Weights of a small GPT-style language model, trained from scratch on English Wikipedia: MLP 640 GeGLU.
MLP neurons of a small language model. Each row is named by its layer, matrix (gate and up: input weights) and neuron, and shows model dimensions 0-159. Each number is 128 + 32 x the weight over its row's rms, rounded and kept within 0 to 255. Numbers have three digits each. A neuron's up and down rows have the sign that makes its largest values positive.
After each neuron's rows, "fires on" lists the tokens most often at its 100 highest values on Wikipedia text that the model never trained on.

L8.gate624:109138137170089150084133070108144113183061159122160103120143106123194108126131114121100143133137089139213197180150120191077092141102180075150118162071126120165204165129131149128204072127103177169162113134102094161149142064161161102100159124111166090070094087107093131131167175060152138153113119186153132157124081104099136114118108111122150094132133140129129110159124190150163087117133140120120097153140113124093139119156122117152088132175116174118137122094128169197116126174162135
L8.up624:157176101157121109140090208046097132165117200131163130157153149140172151085151066110153182143137100110124186088128174152135055161126147117119092146117119150135140121156133138104152102118106114134181083117130088143168086107124099099164127145132119151129171179108104163123188148065118139218110098100104111118096096107088155093126108074206139085163141067151127119125149121109191119064136174109111103145135106175116104125142116141119153083135123095053096134112189115131083125163132132
fires on: "\n", " inter", " E", " out", " ar", "|---|---|---|---"

L8.gate594:144135106095136183142206130084098131143139103132111088046129124146098126155156125090132087112142094168183074147066174133109156161074105062093123149090149116126092111137104080098085137137123152103173088138189110128165108138111091092125092122080117099172140082078144196143103086096107140107143104171164040095111184157131165126133137101106108145062220134157140121099134150165113154129106163100129120102162108056098141093141193127162116104096155136141120145175155150137129118137109139
L8.up594:157159189099129172052139154118074167199103157137165124117088143136133123090129147129180117146117120169192149154159122127097104172100132166186178133102134066090079117128152143061104132108156068085121099160120114123138069140135109127109139126112101071150096067103117127121171105079127130038157070133122131145136115130124187112179119123128174143171161130132132098095079171146035162129158132143110163187151145082135091100138142184132128112095181102121083119110141126124091090148126143
fires on: "in", "n", "on", " ", "en", "un"

L8.gate93:184113120132129149165124106109102148121120107118132118148104130092068125134110124090159106083111161173126102176133059151128118179121173104132088165195153126123092110156126118109117069211177107120140163071129109159120131143070059121161112135171179130180062067100099110099125093147133107149146102129081078149092186089180155101130087128147120107096166120180134096126112170101171126142075145173123103108190123036116098122104135080151124167139140154162116087148081131172098109167156132
L8.up93:145122068106148139138107163133107151205132099139073132110113146159068110000112102076162117133133173111086086132138091174162119125152125152087082183101142101101153107135128141108128121123139119119101148147124069130176092086148108164124143105166105149125114161134121099101179103091125118061196093119144120083106185121140151130131048139102124113133123118161179103143108134083152135125151185161094066073172155145119168146138120059131127152078121137168157101080156117121123077137106137
fires on: " S", ".", " F"

L5.gate161:107066099137190159144155163128080133084084140111097170169210156097125105154106125097144163159124195176142117132180170157109146105112145096093123150115131120138105109158122100108183090075175175094144088113115147154130172110139150150113088111080159165132117123109135184103151109101077089087144140191109161102144148170130043143167161172130154138132032141142120130098113150147079172156184083143157102096138113151144112091137104111198093130145122132152106150098112059139143103071129151
L5.up161:085138089072145197114084160118108125128105123110086111074119164093166114103118131106086082166184177178127124063144139168150117103133115105105120137137151120200123107121185065126131050113178160143172120122068155120172181092079104178112045124110124085160192139098112151113143172150114122122133169117151138138108062090173111138151148147148096138134138099130117128152105148147121144130184063122103083091150142146117143137053143104125051136156090113156142140099141139102176078107148145
fires on: "ed", "ied", "ated", "ate"

L3.gate100:096139067180110147132126138187083089103135078104127114141152119140194137091161106125151128150113119193101179149164153101137137116177124091118113109117121102142121188181153133100203120120112114144157119138146136118129117154172110095116151072085094058106171076145120152090172135164152096186127097088162082113111119138153111116062148124142089179127107114217158071076076172191170144120112152064130116119107158119108172161118145136123103144134084085128135122138197154134127173074080121
L3.up100:124163100196128131134111063134145125149184083126138089113124121071151132087151119112128190139102153142108186130188109101148174122106122127105156202138162083154121136139166126193128103118115145169102064119143103154128157111156100134131122115092103082139119083129108113126125156111063117139122114129093061062134079122042166070080115087153104073160105139187135074136137177055101132135090100141141164116127107145108159127140178093158139104101090169125103122124182045158137089151114092
fires on: "ar", "ry", "op", "g", "l", "ist"

L3.gate243:188161138185061093174111123103099114102073086089119085118111119174074167107138146117106160151162164156156066133107118182142114116138138101174073098119162107125175080123133144117113129187141148076099120130124135187186154157125123129066113133093155125188101093182120126141147102093123150119118168049101178161164144091149126071108099068101097109136105125201166149127135114142091097168143169077114179204161121092161132154154132134111158129120122111100105086161163171147136096148103112
L3.up243:119136155150101114129176169088130182192143131155097103138115090120120149065147185124116183150123078135108185145144132153086139101084135072096163124136138147174152081094102062137066096107141135118122109144120116092142138065077148146155100085137041113150176124137132102087060084173135089081131167169132135157188096092132151100089145111132134172094119120142187133138135139099120117152152073109096151158151103127172113098121140078146141155159151191072139132175104112055153190151149139
fires on: "a", "u", "o", "en", "e", "au"

L8.gate582:140141080154127122115148134140115111069117098090149096187167098093141085116162124149099107162123152126122132140094127157074131165126140113127167118183099114176090160119173133154128176143146129164167122101182108112142186141109174120122156142129139116113114160122121097204106094145117166112222116124087102130196137191127138129132091091146152122094145074117117121121146042081136172126099185152073047176130100133131108188100108144108145111155104149067132105199188113108190110143135061
L8.up582:090146096152103152061147127117174102135137151153055112156155135094152117184076119085094161070104133162124162145140143108130115112143161150083107096148148145173083117131142159157105165116112148142192101154135092157156177151120086106118167181174124119149176160108140148147103132109133161143163079098097131098131180109145124131114113115091128116135067044153143166114210167111113177105129134125106106190163099096115081141148177184147106111078109135154155109104194120123105024171077118
fires on: "or", "ar", "at", "ost", " he", "e"

L2.gate108:111095064112062162174128193154186117169146173128158133187149069116134103141073138070094111091088119163166114118052134061149075124121207120096116165132117138121140178175102139069194152090135195110147152088098162135157120092137126134091183119160066164103140135134133122099152126165097121085133072095120132077168148109160183153164116076165142121159148127107112082136113132106146146141149128107100109188177118127093102112078123109135152141097128132132129100134102137132085097149117176
L2.up108:165126123157155128117153176120148106079178148113164142129171141135107110110124122055166119116098067119105110143113155156092125115099130070143142171115140188180111145086136128176143085125110128105116180203151075139172106108111151155141104161139153095110203101104119163175113109130085092129149098090160119141127132133188153055079138085123117117135153118161195187169178065118100099077036079146127141165107134097122164113136068155089110113105138111133122137126160098097084069152178140
fires on: "es", " not", "et", "ce", "as", "ing"

L3.gate408:175132109088111175112177194096117207127162125101130208153129081109138125100142117156070100090087083123145104154105099200124152138102147160105137105101103151137129097171104123125099134121139148121094141202165107157163139116170131177155097131067128135113138167063084118091080123130118087140108156110146108107134127196111089112157167126173187068096122141133167102091111042113092125131120133155103108148094109146124119064111179132101124175123091149154127095137144102032126077141160127
L3.up408:119091166120091181155174087171160189143144092162088131123166126133116133126107107188096100105082159162153108091136147181153162122116157111118170128057151123100069051143173148109150115116166124186151133146140108083056172172080176079145124144132143155109120132117104117136115125164070126108197102082116158095132144187089105142175178169152134071105143122090110163129132116159103098151122115156128154102141149117207121146129149189107163180140137164119170074139119107142199156092133112
fires on: "as", "us", "N", "erm", "ia", "otes"

L5.gate251:118134080128173105176160098185067165145166137168146133158135143160160097159159068178137101164178154174107104089132149125065082065121156151149160101107114157172128162129189153191110133087092138122149126111103111106133074135115099121107154140122152088105098131150017097110154132095155119087080114142173143137159100090107124177087072112101088104092123113107159149134161180107096165234130157083156110129149129116143167166118114175146112099134125119195116103094117134138128145100108110
L5.up251:072096130170159055120108115098129201121157128185144096127156077135160170158152097158143108118138099135066108130124140143109144123118113145115110086067093127124130141106206111143102039132110149130129118151093118142122142135076121113142182104107088141132148114105092081130083110053112125126078124148106107113123101118141152184132135123102052147078070139093137094172148160069099173160129144003145157137113143098099112140163135178160088157131124110134189128085119133135126105185083099
fires on: "l", " Phil", "4", "7", "ather", "9"

L8.gate377:110101137094135113100110101176116121094094086040116113198088118121102140068086122129119168120137174178083126151112173121103160100093136187122117096132149082165136144149128178123126069130081129143126160168185146124148113085098167176158111115120116044130091059150116127130171126118068088142119144201147151111153099153153109150177130131169125128129082098101130150132151161198126076147171100144124181140157140053128101163115088165135101153130148103098125134121090057119065085148096129
L8.up377:101107084112122109126115142169149113155149093052124059183167168123111082089140165106149084114150156125088140183156142154109075156069090130109092067100133097176114162115106115138100109124142122136113120150160147146151101092163139149134077105173091121118084113090051103131161142092121152159105146163112105138151104142159131151180073117157148150116095131160111072112172116110120132179196147167179137128106110105149094143117070204142101148144074138079114152148088047096132084112046130
fires on: "ame", "ed", "ent", " met", "ated", "ide"

L8.gate41:147104143081106167113103117147071138135083093135136139067066126126107136068160160088170154155133181188033172112168090163136152146083145145119181132060114206132155142161187115207106135091146129099119121139140113137167156130142147178109146116137130095170081103107105148132124164131041167143129075104106121129140160108145141121112118136088092107089124094166160156160083077156083102167117117169048128105165134100120132144168138145132111113124174160101096088090149160103142144157135095
L8.up41:140079175126145190136165119108108177115139116144136187123184131077142107126153111157186063114152103131169139131092160157125142174135122143128202099157093112131151107158167171163126060178157131140112128094076074115158137167068174101087120120144050132142152084178094113201125118083111183150098085079076175156107128087184144153131104156157137089136139143110165138111118140121095112186053140157110125078118141099141113123127109109135090151145140148121135194133099101182152102168156110
fires on: " at", "a", " F", "m", " Ass"

L8.gate441:110165076154115115130081123155144086111128124088139142111101087140108129132066186079137154075153147220106082155166166086161163110117120165130140105195144155084113151109177136093099061165080142153131115136129075136112103135152128162144099129125119063062154133141097133125095111124071104149112108127098184104061091090090099151070180160140126167143209118137179089149117168095099117151140185081098139133133153165117147160138151139175100099148164096126127051115142154129127111116181118
L8.up441:124148150182121154145141175058087113128155060147117154123179121108137152116185091155076132124146157189101155077089100107065097169105158139110129153112085148166141082135117134076143089145180108108170131135129134105112153095066182217102139132110132111100149161111075103209136131105114180173085099140113137081092106158171134132132144116136111166158086079096070113172142203136118099150149116112161131151089098155126136149124129101122148092187113144144136111086168147100107162064159087
fires on: "-", "th", " D", " S", " b", " re"

L5.gate618:146156087075167146131063165130160149150097122123177100149152164117142098150165094163130137154187131191103096152072141149161152122148168180136147157112112090159159109120123113059117142108154110104116166114089148142087124126128061099118132137127131142074173114153123130109137154079094112105148177128193130123144113131137094110139080083172119152067114192115110151147111134213062130097100128137111133185181115106128172153189137118184110119178079090045071124140167148113128198101137123
L5.up618:168148125096141081113104122142153160181139130108167104072137170120171116157168132106120126092125151112084098173141135118171104129082111127130135170157129120171100086077142040114109127125082106121188125127112127092109118134138140097138083070185116094129145143086183171111152148085146134132057132176166138171159142126150102123123096057146160158088110201110114102201117164182198176109117165100184117166191182105122135173108124155179131121124063091100118107171084137148142138106143128
fires on: "h", "ich", "at", "est", "th", "it"

L8.gate410:127152108102158143183106076119085085110119158147097075109091183108094133114186099113113135115156121170065123140127169142103187167148143141126166135088132092124141121121126054113080142059103142105155152097139138123141096139166129135131090091119086136174111173078135169121096083114106113143067147086155087074116167109092107150141176128110138155178139113082147115076104152159098110110039092123061121137198117143136097087118152161100101167117153088183111170134113155140089107149129034
L8.up410:082085102148150123125165128145124173112104105129121131182159149074199133111138083113165152091069134169149086129205096157064151117180176161161122109088058136187185155112110114115116088109174057128090157074146130093110153152117183090148124107078078122122134089116088091095094074122172171149119114133126077159105154082123101146104125140103129103177158096107130164123128191126105149162163153152129125165122109088101090118147129103116127164091124138135081145188113110069126067097100121
fires on: " w", "n", "f"

L8.gate611:107060143099067150112118124155091092145162127157168100103121192139136074090133134145154122115134143123106155164162184115143106178129143077118087130093121161121138164087114164107130133089142084133137178093170124095104137114137109132129135196115111154088096100119089145193093130141142157207091150136141056125110183142099119147121136135161122102067171100118101164109167111110103116055106137140065118107208171204110173136189100107074140167141085107137092140072106160172115130117112079
L8.up611:137105075159086079155154138105131110169084179104105090132145211126152137149145151166140189155116200089156190181157145152119137096145095112180076143159128150151161143117148149105153076139128114103097122090124112163114155138149110090122133151077102135068118123105113074173075054106173108166091073124208112116119124179132121143129100156186108096105101121146118122121061170132139147118144140171110110168149099090119151152121108159126116134140047122116076199171114119102184155118130163
fires on: " w", " qu", " re"

L8.gate491:120176157132131144070164112169146073147114100079117135145143145105119157119126105147131138091102062105157135131167144152094094051134107099168148116158093147178186134088157192098145150150119124103162150150092112169151112077136127116173097123073152110180085153156106161180111084083093145137111075207068097163142123126137163138115146175120087140088108183123184178147115109099164138169120143137141131130103172102103107167129157109167131136053144188100162186098142123130183132196092106
L8.up491:123094110129076093115085127123118179151147127106136157046171150108140101097127108116143128143154113149162100097129174140133129108140169159205129124125141104184134140129163163181157173149146116160167115185136156152113081064070093044160073075124141100133159096111140125110105132150126151197114096125194111104145089129105103128106137079181087129153107051169136134087144097076205136167105187141107107131098091143074144107177098118089091113098140093112187125110139118115107126128089178
fires on: " E", "E", " se"

L2.gate280:143138094128129140125134101134082149140121115117136124137147113107113140082092095147170168152088161201071170160173190097115121139133165164137157146077115117123096183178182160164124159062153100193140125113165112138175083160162153112054148125106128147139165166107169144118111133073145165062137114088163158106088089159154180134159108171142130102192103144127106136144155155112155126158140163094050098120158192163130174132105167202131100060155160117109074137128137100113101166135173129
L2.up280:141137135122141117172145135157122138140121152156108121129113120092183173111154091135083186104124122137110191144147173121173112138123100140178134124080122157127127166085177123086144176018146126138132119127102132169160144118122152097029150151155145126169124144105144131147113174105210213094169111058130175115149113141106155124129103118167156155185109144080131088177162186115130129119153177066103120144141179100156127114127190180154152060158126140111131132128184095181122164103144144
fires on: " th", "B", "th", "ition", "ist", "ic"

L5.gate469:109158151156127150142066054126073090054124118139031163145159195139099113118138122126163100149111097183156106145088128159082130164118124139150101101134130139152156139132036113180121053128128171140136179152153121112105098093130157111147156126116104096107133123122130145122149084130165095117069130143152121157179176151143103188162137133114138085105081143139141092079117121138144178145214121174177086161154140151154095174121115094120067107156152104107141099135168097152111110194080165
L5.up469:104128118092150166186138067135133100128114078130115129173162170130120090119114179122171094115077126083119145101149186160100078093131147110127051111149151115161090148133077149171157074144139156158178113160154094050097135073125159145146111141105107125138165151137104100219149123127151188119158145132123150212098163124174128131153101141102125087104068115172113094102170125129116096153225139133182129139141108104141080125117068129125089178119190162107130112184126119140131148178126129
fires on: "ent", "ed", "ame", "red"

L3.gate0:203157123157103174159157118155160135119117120117141130151105198090167114152171101134171057130133129076168177163123116132146182116073080163094124161125168178097139089152054120124144113114075138161134167133166070195071176099108109133103184096132091130089154129124083175155129113121182131122099119091106106178169166114115139079109203108127111096103162112137127154061149154076125067138145119117140140175137163150112142114126149148108082129146054091114130110082141124106156119180154126
L3.up0:153115145116125151153116110103201062136141096144123126146147118111125178127147117139145144092148098116142068151179116160122176103126073126093113138138142123086144153145177115046089148160087134144160160113122064149089166169086093112158098127105107122100069086130122073103089086199126120146175147154162179129158126111106149086149202123131119065132118137101140114075141215082195109138146048129117107148118176122093120125086118104133146156097163115181127100103187111137186086175141144
fires on: " $", "as", "otes", "ames", "|---|---|---|---", "ay"

L2.gate295:123108143128102074147109088165094160188105148154099070143114189153086089131141105092088103094102134132155126125139131075114104144091159157108134121155119122113144128092097083130169192140152188133070177110137159122187132088100121198104127148147090150141156118111099184111121159139127089170104138121107138119148102143075177165164145087138123146143153122113206075140166119163192078115111136144077097152221107146116116031156107113119143161146156096120132051122113133119100090103167180
L2.up295:135121151136127130100090101119097148176065166105136085122148160161108048139120112125154028098103178100165119103122060143099123160116169095138097140092122142067142133124141106084113149102149150119115154105103142193170110086114084138088111111133167149122095092118096194111090173143084104161181140069153193148120162122105165188163118131106148149126170131150132089160163138159112142141076100171086099140131055114144204095077141136128146106121141109153106081036130153120117140130157143
fires on: "ice", "ass", "ce", "et"

L3.gate508:187109079115133128156060060122112119116125134068179180094119127175131136097170099083097100090198182158102106131126144144126068143118101125103164122095129083142123147159193125138118126137121145157103150119122139137057105156124052093155192109175096120126111060128067141123108133152173086142134118180079125191110079135137114119108056120173104131170146136146100167133146171138134124124151133098115088124163073229120127133132143157179123158173125150124149132107087107140070120090107133
L3.up508:090159090103129121092175083100140129154094119131096127128190138175105110145145148087094128096152141120095139097108084117171072135136157079136135106054081098137180150123104043147164167125116154144117161176135129143162090153193099069087161161161163174091084096121121121119170083116163087122103144110125090144165118090144152141149061047152050101136102149133121121125093121081110107063121137108113115104118175130137083135141144132194117183135099120135189111090076087154134148149182117
fires on: "7", "ul", "ous", "8", "9", "ou"

L5.gate304:162069138169127151103156134132150156142086118092168069136114113112126087106075110131149110128130125109074163173161185140116051106115043108122177102141163128139124130094159140102086208145108124161177152143172092169124118095114109059140094110118083149080113153121120152141111087134121116127126105145114143134176114075110095138066169127111070113135150129101110132173095078091100122178138122126069078139104078170089081155213149092130188160145163180153136110096091118111131093096101090
L5.up304:121085140175166114106093205081132126104156120155100122128122111126144111096101123088143116098135095090104089166134123121132049069144081110192169102111130146172137114067133145070156127183142148119155105125190146169098169135105147110132123161151122172102114151093095150105107077101111150163170088182125161176193178068082095138046166158140122145091133123130136139138122073071117113117127098196120102130119086089099069176173149094138155146167129118137159139141059107147133097078121141
fires on: " se", " Se", "se", " Afric", "e", "ith"

L2.gate489:113133073138172108123112144122176093115164118122133150116175105150126084073179077189142139170022179156136164119115151090117077117113161154179089132142101123168097139120152163091127135174102175167137130148113053106106152127118103176084093135093135122169055139066126142144105054166086091137101087134079088173142134108149116148093133141175120167118142136119127090113117087071157117121128146135064121096134143150178125163109070168119131077120175132092093076101117089102108102126137164
L2.up489:087123138086114162137187084129150122121145175111121128130146096122116069090104072113154151067040112155096124102069131130119141121204169123132117110123133139068132141113177172125117187074119093150122132142108140152108075070047092103132112112058123129142162147115054154141122107126085115150092093100116144161137219094139134167153117135133080108179113136090136150167150118148158148120142101099119068159140127084147136166095091096104104129082103123158135087089170191119143102119113201
fires on: "ar", "at", "an", "or", "is", "us"

L8.gate568:080157173176117098152148135148151107102129094143127135104152081130140143119151110133136153114111126137146053140158127159119186071078150167113142070144102174160218082156134159152174100061116151200143144165113131113111124032170157182096067121133126052105085110127102143113083088155171122153101128078129179129136094131131105145119109116123127097139123180179171129133105157082129119093138108135151141072159114142116155149147138147100049130107084130130188190150130159127164162177131099
L8.up568:084144153163128151155143130124144137146155134149105133139135169103100118145133122182089080098108152127073119095097151126109170100133153128097097122155141151176090171115168199135127109172167068152160063091145066146100111087100117101098118098157155155109121113143129100097160118092111103174132069096155190112130111148131140207130136121103090204109145154114081196103106116128121134104148111104141120155163070169087097074066177142084143096190108186106128121090106127108059197104102187
fires on: "E", "ent", " se", " re", "-", "c"

L5.gate375:107157137145120157158123147193121148105133171137217103088046179149195135119094126160088081115206119144122172129157152133115129177158108092140119179074129122148074145114115116161141148125101078136173134102111084160144103140123121078085118171129166125119128147144136204127088129111105164102127171148183097163123146167081126151139113101083100176130095153091096140162137134116098128113162135016178177116083135132101146145184105118081148137100092133075111106139100095179153086126140144
L5.up375:111136107090102158109079155138142184106151171105160104055146204166130150174079122144096152162161127113145161100165090100103124153134109089163130137130098163154122108148139125095074093128113095189075087108195122161099129130149127113085153151129152098116151182106135119089110167147074117079101088180121132106144144132150073137142099109106155172125131139058104105148141067144149079072068154131182195126165188141133159165110085102200152102158124169111097164124138098124112103069162099
fires on: "th", "d", "h", "st", "b", "nd"

L2.gate97:137127080174108070141146094170109122119147128129151117141129156143203107112163150167107128133088124108108112087117152119146095101146116098122080096202168087120126160127123139150160074105131093144122088090118112093167147059165149094185137115136152083096140095148124176128108152112083117081165159175108143089131156164106122141166094143081144144066136159161166122132153209154173110190171161116142142097136150124076116200050185081095092134151151064103173063132157133099157105133111164
L2.up97:139121157171183179129130156138158117147110163095107186131164134112139201083176117076133143166101101065120125108164150121173145142185145142066102147182115080110130117081142118096168166124137111127080078127128138119152088142188125200100115141167154091150155066153115173114145196130114170166158151127122135067089194132156145117076115151127162076097050110106171115117226165136155133135167115141166107154105138144112123157095119127075159127112168113142097132119083116103164124164106132
fires on: "g", "en", "r", "age", "is", "ar"

L8.gate406:149071135124161137081089101173113148173132189126117119107095124146111128115106089052139162118169117184104146153161097175145140138082161062171112098097086141120101117150109179122088137179127133072172140116100083115115119122054092192073118139152150131148182174077125118118143096117112164090111155194058137165078130134069139159183069100105138135116111094092107097106096123088110062142147125100086151127112071109118121069126153139153153144154103096142118083106127191142130143090094115
L8.up406:115150136139135136145077112150128151090115087137121091060125166182133076094139089092170153110167057117156144135144046140133144107023155070115138156122093080108167136116093124128149125166163121113139101065100083154163110101093112112100076149117064174063123146135117071072133144082108158081145152132088178168121090081149190153098082072117169186108134105138117130109096149079133155114116116120103131094107118116081123099153105099101082130147161161106094113122150118169087114109132159
fires on: " F"

L5.gate489:175145119079096163096050175126090109103079068132108133135174092150137075125131158120122113179187156177116114128113154173131097153113115155148210134141097137134142197130117112116123150086143110098073107132096191121066119147113105088086097114130125091109148118105122120095107142200156101100192179161096138161092139151164116176162148136120114171169107170137069090115157163161124101153176173111112124092134174144119071128098125055139158104108136116146181147148133051109136093139150084
L5.up489:235186134050068096124124095130158158158145122124086134207114125108149045129096110089121082108111172130090132096129227131107160117098125106144159071179102139187129136138127091143127088110172111138095150154092098145116090125122104124135108159153102146093107141126143176155139145128114172094120170137168114151084114168168137129197115154079171144120081114158139073091143151170123101128138085110160175113124160115138086116064159142113116126178100160148143133126148073155147134126127065
fires on: "ing", "ied", "ired", "ated", "osed", "el"

L2.gate340:151097149112159155062147161143118092145098134040136169123093127163133097104155160110136102190115112141079095115152087130127083144138094099130113102136104152115191092180164120117074120152130149150150127129101102175208153127107109166153070089091161165121133111094124108102142087123172126120076106144129098107092221107146072114132149179157104105103152144161160114108107054141101097121111109146127085150145145153067074132192147158140110062171119130173112091132107198096132129132068083
L2.up340:137119157143111081083157182088128152113085114007147094136097081154141146088084164154141160182132120150121144143105090149139086148166121068124158108167164164064130107142107079085098130151130116092115147148103138147115141083096107187056108099115080131137125114091143083079093081121111079157107124136152139064117119127129120101138152106134153095109134167155165139169126105143108099194140119182146136188180120122063163146206090172134125157147130173104137105147096180082135115098133097
fires on: "z", "as", "e", "igh", "k", "a"

L8.gate603:164156112093134107133122078129166171115155186140129175159166114125101107148168124143104140158074113095023049107151180181070147166143103119126085132056151092141110132099109115052157177130127083163154158102101090127205097097142115040102120137125154142170090134163161135126147168156088120149142130124114136093142128076141149159091079118140155112122068062113132117147096115168083107088087109146126151136115104152145185105145124161135112112085115111141137103103138178057135146137129096
L8.up603:146102162078101147149139101110107133152153148156118135117154095124145059130174195138106114122105056149078140110123085146142139136165066159152100134055130094131133171163131124130118190137169097130090149075070148113145165121149170041120138100159142149168096111117158089110166214151081074130154109166085159139051151133093177120134104109119125110123101137134118094092073105181100062160099099088131108138096126106155185086172078158131100129147143135155096113171099118082178140119111134
fires on: "\n", " gr", " cent", " build", " ext"

L5.gate571:172153121114145125153181094168103142124118156178152101181118096112130130126115069191138142101154201226117165127165107112093062116154109141140063071160170109163166114129124115131077102138109106169151144158085067096106077097113139122092140184087168107187197099101154150122128139121132113108120095089098139100161116133091067161110109115082076093117142125117127190145100181160184150115136108166147102147185126131126157151136103089134100151169171158106122157139184126078091102115148137
L5.up571:126093085101099087145172045143090147127141115186135134182117141127108138185144097156127094161196176173135199134138148161139132141128098156138183126105135096123137124145123113196098114078141121142096150129086052099148064126049114140113142152101174144191099086133148111140136175122136176145067103092144109149126084080089125127109125102109093176158151165167206111195140105152155095147115099146131111179132124113103124154088106109112165144116150173142110158045153135091109090151099122
fires on: "is", "5", "9", "-", " go", "4"

L8.gate591:131148087166116135139075175107129091158162116063195169103078159182181140130095137106128134110089122063190125140157090172155146115084189095151112103129160131155164123128126147134147123161135043092134158158190097125128120152061137182125093126118132144123164127094102128119088123146064098087191158149156162120097150118117129206142158123119074148074135090115140059131130102130139117130172169158073134151103119073119113070171088153118136079098047134151119108140142114116115103101110122
L8.up591:132128176141131145150160192152092155162136121111084084150113152145122139107146134132094115129127150039168094124149064152153117094129128098151139114130140140156151152123099156123195118180124063071176135177180096156153130152116163120077125198085088121173106113104097126099111079152091140059166134144111142145093125120133156215118091110089084133092121117095155091097145133079124136147093194096102106119123099091109124083118093143105127101117068173152056160095124116039125168162103138
fires on: " F", " M", "F", " N", "N"

L3.gate43:165173107134142128085145145114140130137165104179105086113141111060154116060132146118163124115159100082172162112104124092046090166139170109121135147141121101137142118161174149088160111095121149197147166139137103186080138105121106102189132117110140209104169155115126157140133182219157148110129123157163146132070149167090109092067186136129150105123082170120121162132135158099149091187132103121116137096133064120083156093110144089097069183212170099120115089120141112131108113137108144
L3.up43:123122151077138102112134144091093141128173094183122156115101169120145097130198147111194066148116121107157165083121127068077122147109170091161106150196153145090143144168136171093106120133203156176140112099099113217105088171136148126122132130166158162156105155138123163107178178199135163142099057126131135137093170160158112174095163144120119138090117154161138135079166124094147146198128097094113109179134137075099094083080111136122122158198181098127155145099098120099145128140125155
fires on: "P", "C", "T", "R", "E", "A"

L5.gate528:187063158135164161185106174143113096115122157123136162131096119127061110152086112109150140166093119087104151096191122147118181117079126149123120107113162160145098068114146132120112134093087104123088146170109117102080134105068155126115057181149183144170134149114173106151172101138130115158060135108073083133074128125109141090105045171153138143061173160086159124113104120187113084076136179142103134161127099148092132156146166142115104106162097099113157127090135120124142110126036095
L5.up528:154083106132081100174164153092154204184053129127091094107144103105157183090095113147132098124082111153100112129090138182114121065074139157189136108151112130154168130093167124095134130157138155096185121193107150118145101114051153106136114119130105117136125181111108096105139102066057126116119161156131123096109178157143150107129068164132158171162112085116170069170127094154094151124070141102138118127140099173124103101109109152113165117157160057133090112168076140104189160093144148
fires on: "it", "ut", "her", "ue", "let", "che"

L3.gate88:098064138160128136032101111160047110154126117080098108107163121166143056119124135121103123199111161150105141162100147103120082133154106141101139139187104173115097102073120086101102117142088124138082135106120157150152114091087137117077108129083140135098193116161076150080135139100154122188149104148145182109138112125149139139125097135202145075162100073139144128138151140143139152167115062100131103172164136171136122163154090161132095112129105136143094176177055208151126081125083115
L3.up88:088102165134110109111098116152135139126130103156095148151130126133116156083183111116137113227124178197117120154191144170117126127172113143133158165147155114050104139123152150192097181147103133171133067137167098168125113040115136141133118084155071061150163103141101139085092150092105132187144179125137112093112157171159078052171160137067165109121162091122168113132115107183168200163107082158119105118146120137121091087123119104105152120090116137141183110110132129121127105127073116
fires on: "al", "e", "s", "an", "b"

L8.gate295:159144125152106108143175165052100187162097144134093105160108140094124156129093125076202135152151095111133144090165081113145166085067208103114119115140132157155116193136165175089105175108129094156191148126128138160111135117094148055166109133094135159103157158152123124107128176075149170165097105103107137149084138115159108141157177103135126118096110200149128154135087134067066129142150116160105073157097157098081084084115140136129139134093123145132106206096085109146136100167094187
L8.up295:128103143136127158090142163135138170156120104139108162142135180112111177100067118108171147206172136114136102088159098133129106157144185080134145065164132157146147110128096189052102135100179107141115147103103115185160120119126099111140109117084136136126133096120122112149187102079151196119136124200141136160171171172117081209182136099098128104135139115157136185083104160089110084094146144145086108154110172091106149101079122189124096125055069152097179132131096119111092127130096175
fires on: "T", " not", "R", "t", " and"

L5.gate2:141107132191126132141077115142109173128132085165117123061149174158114117095118154136134103116071116126145094123115083216150093150158142167148226142098102131145203106082116108149165147134131168113141101117074057102118153178191125098178079156140108076102111110137167144131131082062129098153176154128161181095182135137055128134084184116103093118115148135161100115150118180139128151149144127131097158092148067149099093147183108146124106107128097118147195141111105143170163162124121112
L5.up2:111160151157143136123128110155177125090153145154084170164176083146062159162108095128057106140176145177118133088100144146198171157145163144153117172089095068112115127122073095133075039178096148139129203101168094094128160129178079121111086141143053073148123151093111158103136118153136125203140121121158140096101174133183111143118113114135143107211124131090127144159148150110136109170116153162159117110122174171149153093134125203140164133076118131125075118136126125110118129167143124
fires on: "ur", "en", "ar", "or", "a"